MLP neurons of a small language model. Each row is named by its layer, matrix (down: output weights) and neuron, and shows model dimensions 208-463. Each number is 500 + 25 x the weight over its row's rms, rounded and kept within 0 to 999. Numbers have three digits each.
After each neuron's rows, "fires before" lists the tokens most often just after its 100 highest values on Wikipedia text that the model never trained on. A number after a token or word is its count.

L2.down352:559470488492505503492476525468472503513503544519525518485483525496501512454504531495516445529508482531494508532499493516494479506495484521543480521473551475435530512462486531523503501488474480479467512531494526526509484535521505526509531519500546485521518517475466532498523531531538513487527499511478504486548524471507477491504482489507518490516487481487525503551501515506507485551509462431505479480486544462471455507452477494502523480509478552512482480505438547488482463517501515505447445564471545511498551490470473532541472471472508510497509485478490491480496535512508482503515512467451501509498446463475531477487494485507486515523488502446499483503516525522534493467489493476513483516489568529536501487477490461499520493481474552528544490518502536473470507503469515
fires before: " " 36, " |" 21, "|" 4

L2.down685:489467521513512528514523495516516541478499469467500544506492499522482491470528483554499518505471507488458501478483495504463508517524510488494512475472525504472509473534468489451479504503519486533560538503477469516523519506505444450485478448489457521509494552485493555480482482545486470529497491484499461459514493486477496517545520483507515521513482499562488498497517506518513469526479451520477502509506503530484517497503499509483471477504543487481495491486517524496513521522520521527490482502503451494486509474490505472564503491512516527558498487536480549521480506525447499494545505530455534481522504535488493518522515557489449487543530487529489502515489454483484537537548508531486512518487441467479481500497538553489551476521557485468546516521526507467549495544502505
fires before: " |" 41, " was" 4, " is" 4, ";" 4

L2.down327:526530492523490546500489500539472494469482516503516470491547495545528465464528469562476521474504504455529518508516561485524491504491487501529499537523464502468480506505514555531508495502507478483510479485506510488484478522458515549527491514488513532511499494446503460482543534482483483510513457466503497464509466487497467499496468484491491506497527536518497503530444458494516459488489532510538493430503501540488498468541493467545542515503532466495522496578535490510482515472477510473488513546518498477523467506462519483506512485467528469507507517505511485484485493455492511514473493536488454513475493473470485493471521491507513524504476482468511497525485469467492489510502530466501490504519476441503476471508502498536519499525506502489508510499455487513485536507540500
fires before: " " 42, " +" 13, " −" 5, " (" 4

L2.down915:501504461479495515506482472511483541517538491523515506472540495517478505463479481500510496486452455520516492429452496484516491491493479508495554489477485525520503503513470484517505553475491507512496519527504523518537461503490510514483517498496457516478490513512504488519502506508464473483472464459492481501490488527484475503509473511515548536492457493524451496500526565495464473513512493475499518498543463483508498508498483518501507499465440508505513514519504483531493497472496490486487518497539518514485516531521523476445479486467469506499534511473505472513474525515498498486516531543516488467509473531518487491525523505509505481499507492495502487491513491489466463494548456490511492440571519486552518486533508519529465441515516494484482539513529507506507545484548524
fires before: "20" 16, "19" 13, "5" 8, "0" 7, "6" 7

L2.down59:495509555496513501471518547495469488490497532517494537523559497493523479484519530486439497499474478499515506513447475479502480526487501488506444499494498496499489524530500484515543472510499447522456533469471463479546476477513563516501527513500483526483485510479523517435530521515490424499498462505469526499473502513460533512517494455470509530487522515470484499461469512474496496556519518493466491504527525524488502488493466474493473476495503517502494505552479476523462471520539515511511467494515515491503506488517490472531511484499521499453496487482485487494461492494487518534480504488464472514495523529506517503481477509549524515489497478485512520513538459537514437489562498503551528531485497501534478483479474550493483485527497494498484512472545471554448526470483495
fires before: " " 25, ":" 9, " @" 7, " at" 5, " he" 4

L2.down502:506459435482519507527516490483520514499486510507501533475499451464479517520501499505511508501470535487498544500472471487481514595476522503509514447502507553500490474448473519527519532488511467469464503472489527524460519506513463520456553521544491507518468483515499509536501507452531453512529500507482471502516435513484500522490477520499459537482477416484500553450541490501485500530493484516564557472509502502490504512518506489462477540453506530452520522478523534495492476537517561456485502491507490501482496489516487509507494504502548515490472500478490505525529498488541464500523494526480520497475481523472487498528504520500488506513495503492490451475524541477517516525448481468535519499505478505481491500489533507491465512488495497497531523448515482469493485527543484
fires before: "0" 51, "2" 7, "4" 6, "6" 5, "9" 4, "1" 4

L2.down474:525527502461488505532491519490496493502485485489507511513521511487468490463479468480484511488510532518545515512477509491505540502473492512470520477511472535532514492475469512510505523524531478466462513499503516499538489472507516532504487441536493490509520475491494469505510546485484505481517501514534553500522491518481479506471548508518491529468518465546487481500531498547512523471484494454473513472490477468522485529536505477504560512477481519498491486485493517492492516511466548482511467500549456467540514520524468532535543500504492505514516472485498494469488470481457471471514514545476496491505470499508509479484493492502479533543505472464501499531547500479524468466467487503495479494460500511526459481522477484540517532506508504521508497469525539457522512501458496
fires before: " " 66, "," 5

L2.down1236:543542517529493480503451495479473505445471493506520500517492514528540483449481519517541478511550493483483501534499528518494477509485501492519517469478532486478559508493495467533521500526501504515549520483458508542511549514491467474548514529468498502493486458484489463511559518489523507493516526515493456445475488513505485493478554502514476498490485440488496494516512510469503482489528512524468503516545528523493513503480508518491506502554545527509477510515468530503488474503496436489498424531483495503495481536479453485510497489513495505513494495461480498479483501526507518440517559542540535486523530494451475471523508532483554470506489512477498487473484524511527492528567493439483532478485510507471500499486515480527484486478463440460461504476490522554491492492491490
fires before: " |" 38, "," 13, "–" 11, "\n" 6

L2.down329:465475520491508541516484488471526513492487481516479500472488551455506539489495501483475530520529499519490491519517502523506504511532517524519482458481495523438497453478499472506493509514467533501499508554511549532493493541467497510481492507493519514560541498503488504490466460501479475499501539536491548483533475472478501473462491552502487469539495488497484545514505475512506487506477500507501512489497505525490476516507497429511562533510505502500497485513465486542467467481487458495528493495454496502472483492474471577480516507531531514464486466500475505529512499470463515505489529518492459530471481454466495505433494505493494470479495490494512491453515521518486538502478486514519448529515471505509496502535496524520531505480508518503506494474490480498510485493465488
fires before: " " 39, " (" 10, ":" 5, " Frank" 4, "." 4

L2.down817:518478525482477493448447552454471544519450512550481499466475515512503550544523470492520466477504492489532471534492469504480488479494456458499515496511501476461507452467464497502472465483466495554494480470560454493513486484495506517521451484459524507503519462425511519524502469492465493508478496495525537455533496506496503501521466503486498571541482542512547477474521472464541497535527475522499515550496508509529461505507477503505522472500474485513487510497492514510504494547484497476505490508467553473511492543514508489540505495531479532480537524472490517480487501537518479473499472513484504489499480498527484478507464472469534522512525491478465516485464489514494469496428496490535475572487481493492483518511523496475495487450513492466508478490513493517481505486518515
fires before: " |" 44, "–" 11, "," 8, "." 4

L2.down789:511497485517515486511525517512461509533485516463493506513507520505500507513493500495501512551508537491466508515453486535468476495509550474502486529498505500499545446499506497528510477492489441469518509502517485520489484472525489487523529501486517528475487494536520501514510476514566483475485503517455479531485500477510502532477521470540522481516505501502503515529484526531474500527462502474502475571490492477481523501509509469515511540496548511514470445486478518522476540500490519497530507521447481513531462496481509525512511537458514512521489520522496554445443525495484509474511487521538523484527507502447490505510492517459490466536512477493470470546460528509513493496530454501486492456506517477550533559510493483510485493523481522565543518501524493470500517495499487
fires before: "," 35, "." 24, ".\n\n" 12, " and" 7

L2.down304:535517500525522484516531507449502491511495505478515542521539492523467522493498515508482475496523522466505490483446568506522436482462497510492512482512508489460537478501551531508467495480545488496518527471554486443526511493488489499505523536466514511506481503497496484511493538445488517495499484499492502552500501481524498491466503486519497465472515488491502564515529475547537511494500485533513520505483506496503526495518479490504484538484487498510498489471513525498477495497483477533482493509548461479507498490525512519500519507508467511510482503482506486510557477560499474521486518518500547494464517526507489514509508457518483556545530492534507522521532514461502541486508539508529461488516549498506501487518495511487515568503467544510503494515496509511544517506470478
fires before: " of" 50, " and" 4

L2.down1201:520481513543495514510493520517491492515515523493524501484522476505487479473486497514502539550514482533515495457483545470505509481479525439555493467482496494468526496502503538461513493583495488498517530479529475521487483512501479495482521487459523530537492485444540516453494519485463493473480495466501477529471453538535507480488452518522483484533518492543494473493479478542470549493482496475494514540473527493480499439464551509490519548484520541503496481509502484517504491459520505527486497493492485470448497430477487516511525518462472528515542482503521531508473518534533477507492517483519510526485517458508500514543502479499485441479506497502459511530508489504458503528513486506477458533513501529532497531494501495514490532468491549465467532525477463544522510548472514
fires before: "," 43, "." 23, ".\n\n" 13, " and" 5

L2.down932:502458505515526504496452516477468499500447505510475486509521487496546497493496459533483518470518500477492547490453507505448474543484518516492519503511487492440486556471470511499501528506451478458482522477556472509492500468524525473500528505520472469517523482486538506519477497468457497513494505497488488559500515525491527503512498541489509514500521468482542556491506469481521544570532536550493493512447477485490490496470479481547510513526511519478529503484499498477495471480530478519502494529510500538543501495478490550483519474487490490464493508495517502453520510502546451528514509538504542538488495544500464491562532487500470507500529496505472530511465490489486469509562507485515485486492543442535507501424535535497520488484467540518450491452494496493470493527486514
fires before: " " 62, "," 7, "." 6

L2.down224:537514517548453523519512502485444487506455517483474497472499461468528494503505508542473523521498527470519490484449492504545513519495505472467467485486487507508493483500509510474502486517475455449507486443526492518477532493535471511473529500478520489505505483473554497491509516483481465493453494496486484512496508495526519546489476449487511490500532497537514494482470477547488518505498529483491532465468521475505525426471513487555498569522538476487486490473477460507473456520481492502459521516521507561527482498480494509541500535474522490484506506497508512455533505527530478520519498516509491526509500491512480515563451493498474478481487463525549523519493491477502478506499475466486476506549492469518518498512505502509527467486478477506511584484510460473480477482499500
fires before: "," 26, "." 23, ".\n\n" 14, " to" 5

L2.down457:510452494497486486476471505503521529534476452464501492479435471567505471574494526520474452492503518481510498517528516491479483531477504526535502469498536491528514473519473484473542421477518504505513471514506528482499481543483505489525521517510488482468446504500492526483511508463531503539506473556493455504509497449509479494519511505505509517513515512493491505529518539481500497488462489482503507529545470506522475489524490503459490503501526468552519522510490494498511475535491504483485450472543488451526518462531474478495527515515499472478521501496478534523444538547514524500511519510521547497539486484517474495510474520482480503499487489500499505523498503502500537467453534482501570476466501512513504478499486466541503479529495498502471537508474534524492483457516471
fires before: " " 39, " —;" 9, "2" 5

L2.down695:499472510543513545502499506502471483451491514520498454475517474494486497485492522571506524499491485553524546482495471513467508457503492516530468488510543512489501496560493513471486497501552459480495546486487460471523498559498499503471513489441497485494473519454533503477463531516488511507488473484491521515483500518476499487517495480495533525498470490532488506486529514472502515476518511492466528507509510529482507463464542479464497468483504520479485486517501485524490507491483515523467461528531536526490515480532451467516522550442490479533474502473443531498515500481478457497528515524480518491479532482495492486486472502535462500507499510483507511454495507488478516472518528468475517484481527508518532482473518524478476473477466498538508504530540490505489546500491513
fires before: " " 28, "," 25, "." 12, " and" 6

L2.down160:474490485529523494469530552520509481467504490505516492500499505494529503501542520510516525452515504469519536495507496521477500454529474472519459504478497487486506550487454482534522495479487513524498458439518496532480524505468556489504498516538501456485518489524466503548458473456463512469514527539532515514536477564521511452491514527494549512494489483523518513485482535489535475534547491473482497507489461488482542519526456491525572488469473505473500521499498494522490504531465472519519531491506449533486500541514494513489485477494541495496486499454458477541476474487516499510474504516484491517478506505507549467494489524506511443461457477519528500470523497506506563526514546475513494536492472485472500454503530498472531515460500511491446477510512492464484478488483522
fires before: " " 37, " |" 21, " |\n" 6

L2.down1091:529502487467454502469487492530441513541506486488528548522460504523457526527496497550555456479505478501507471529479491540535471489489499544524510466540502482460514515497437493505484457501499527484514493487449492518537466494496497523496551470489528543501529525481524532503515468507481500522496511513520480480482500443510510494521491523459526482536502461468514488511514524451508490547499471455516495528449512518507482513479517466471493494515481524529434496506482497499539513553526571504457463480490541485507487551497524505543466505485512507483490510493482512498488496537523491536525475501488509459551496495524504511504506472486499520492478554506492521479538501510520482475503530478534477510522480496475508513508507489475491493511486489476481473516514509520509513513508495
fires before: "19" 28, "20" 22

L2.down100:507505503472511532477521532437541466524520489527471520497502522516519495471491496518457516541544511498511509480523463498490513470478484489496523497488489461466502512504471535510508497520497503494523532488490506503485545500503470540487490466485515475515484494546488457512425518492466510491498460519481459519523467505496498477489493454466506498503484516507534539512485527486487483478503509454490454502518503455489503523509488523476473546502520516501501505535519525527491534480520584448520488507477479558506521472486451470495500493508518509478448558503479481462555499475501462474483509485512532512435476506512485522469514558512504494488517477527500478483518502537491444548499512492504495481526505520430501435493510542523508476520501493511495500505489486505500498538482521
fires before: " " 57, " Report" 9, " —" 5, " (" 4

L2.down965:521501513542515521494514500485471482520447483515499498464469520516485500463512538485584490444509491526519487456540524514524487522520520469503450525517513477495487515535479458549489467494518490504500518467503500510493489501509478489471480510468561510506455524502504473509546534470492461502510447520490515508537521526484491471523466510495518487515528489463483500500522508440525487497489499523499490503502533482532517457484530533531513482513524515495467528523470515522511472533483478527452481545513505486501506499526478475501503543496513487529506510469472477530541467500487491522469488506508497485529517489499523544520504499524490515485467530537509503475456514523534521496524518482462460551483553477478510497523520479512480468473514519561486467468490445498488536500509485
fires before: " of" 41, " to" 7, " is" 5, " and" 5, "," 4

L2.down919:501496514499521508489496547519534474507566490509559519520515505517496483541506504547502504486522513485507489467532543511532524481504530473477504532479478489503497459486518508500479482449489526529505493499487478500480523489489507486524442534490536526522503485455503455458458514502513499551481491496520493522492523506511527501553462496523480494492517498496505517516483503488558485511487430528548454480476516480489539496552503471478521489505535488497527491524486532449481505477517530470490506460512496446496471540506515484512474511532500437493528478464493515518483480551502516480511432484431503512493513489510507495463484492504576555483502496479529467506536534470557488542497463513534488513468466515496490522492484502497505511509520493506538486541455520535474482489479485
fires before: " " 44, " —;" 4, "T" 4

L2.down1278:476492478512535509499483503505489491513508542549463465512465483474523499503526491530473466515509536517490487482534513511531526476569484513511478499486504490483505489507476444508557520511501544482508526488558498499469499534460511513528457516511506517504493522461517467448547477496495510494496472509510495529466497483504490511547522514492532509477501464490518486558497501499477498515472544532523465477496515525514506474516501487537527527508468496467481508549455553525481521503448487511493491491471510520504491535488509510524497487540511478494539510479477501492473535463453495504457467579506463478493476496483524489521534476485525499480487477529525531540510437477492482505468532525508507556504486492489513527473526496478496549499502471518530495490516432507474484511507512
fires before: " " 52, " +" 9

L2.down52:521494482528494507500521486509470483485510481519496465519497484518479515436499493474497514524506477550498511510493495480519496517509516492514524488491464550495507505518512506491451486509466533421508503502486496546491534483514482490454528505499427547531523496519496549507497496474527477512498466466503470494467488508499491470543485509514485505477493468500517503482539507546512564502488491468505507536505495522467512505484453507492490504483462500495501520494453453560483508523480478508518540508495508518475533521521499496488533505472536481481504457540499499546520479490488445448543509548515519506501521503489466461516507464525480513538465500502528528519508470470459494506494505480490517486486545481524430541501530462515494535510484537470509525500529464492497512526530513
fires before: "," 21, " the" 15, " he" 7, " she" 5, " that" 4, "." 4

L2.down168:524488472504527474466478503482493527497500502498513523477473458493512523491468554449476520477491530474533511472496494512507497487488488479482475464498493543454505526506505529523523504478513473494550505507520511499445489521533483465467471475490504563536481534509502544528463490483472522510492495492505502425482465521503479486517457494564533507518527499491501509532465515508494473539466465569458516490509520471514481505524510494470507455532513480508448535499497474480522523471494495474494481519512506462477540490501479499473522518538537536529494481548511527507508501501506509448510473498479510468472546529488504502488451499469509541500471480509492499478505507489498489436494476476461475539523481510483486537500526503498442492506515448479457478471486494529517463437534484
fires before: " |" 26, "0" 16, "===" 8, "==" 4, ";" 4

L2.down699:505466512479479497543481464479522497465457501480453467507503488518474498465518520486480492550552497504489481491515514464462486552463528495519452471529491511522525570444512476498516475442474519502472513524511505422486468496506495481463531518493511511494487488513506481516515514496439495469505486501486500524491490447511509492513522513524521496491551488464502531452523489517467520478503516505529491529491474478482487471538483488520493517509539491494515533520459456543506493488489466503471517491527529484488464516504476509543501527525478517456504510493529504519519439500521419490507538500500530470534514527489482546538491528503519489548492508450495520474520490466565500489485485490511542502560532501502541509504521477471482510483494530505468504495501473509530520531527513
fires before: "," 27, "." 18, ".\n\n" 9, " to" 5, " and" 4

L2.down673:508507493492501494485532504475536534540515490492516495464496511469483495498489492472498465487469463438488468513477446523485507531473472496474482486475527522477536503551532527470513544570518517499491501535481480480496501498509461439550507448554499488545487468492536482537513508482531495476471527500463460509480501475523470512525534476551528478462472485483510468508496470487462544520498507527519478503509523501506490552479471492499494517538487472507557507453540470442538489509449489505494487505517524523475522532515521517543494501520507518529523499525526508509480479482500454483509497500505533516530450531466476475553488481483467481517523468491493536519524520491460469478485434496549491493475475512507506499501541490490497468493478478482535506535525534514460484496506505
fires before: " |" 43, " |\n" 8, " |\n\n" 5

L2.down1215:512508504503517516507523488507493440480548547530433508498490485552476558486548484500523519517531510493478494508480514509470457524487536514487509511467508536508490486508534478514470489515489502490521531519487459513483513559469509528491503560506517548522509502469533496471533502500541500489527452471528468505516476475497537481544519499517482469489480441503479504515497519489521495501474510505480525499510514514494492492506543487482497505464486475506517511529480525512487516487459475543492516508500508468506497521535510464480492491500505453542538450491525511500512497525455497486514517511529510494496516468501460490467515496473480509513416489503524527514515479476448488494546499491514494524479534501462508503467505489484476547479497519479493477518474473512521484508522495
fires before: "|" 92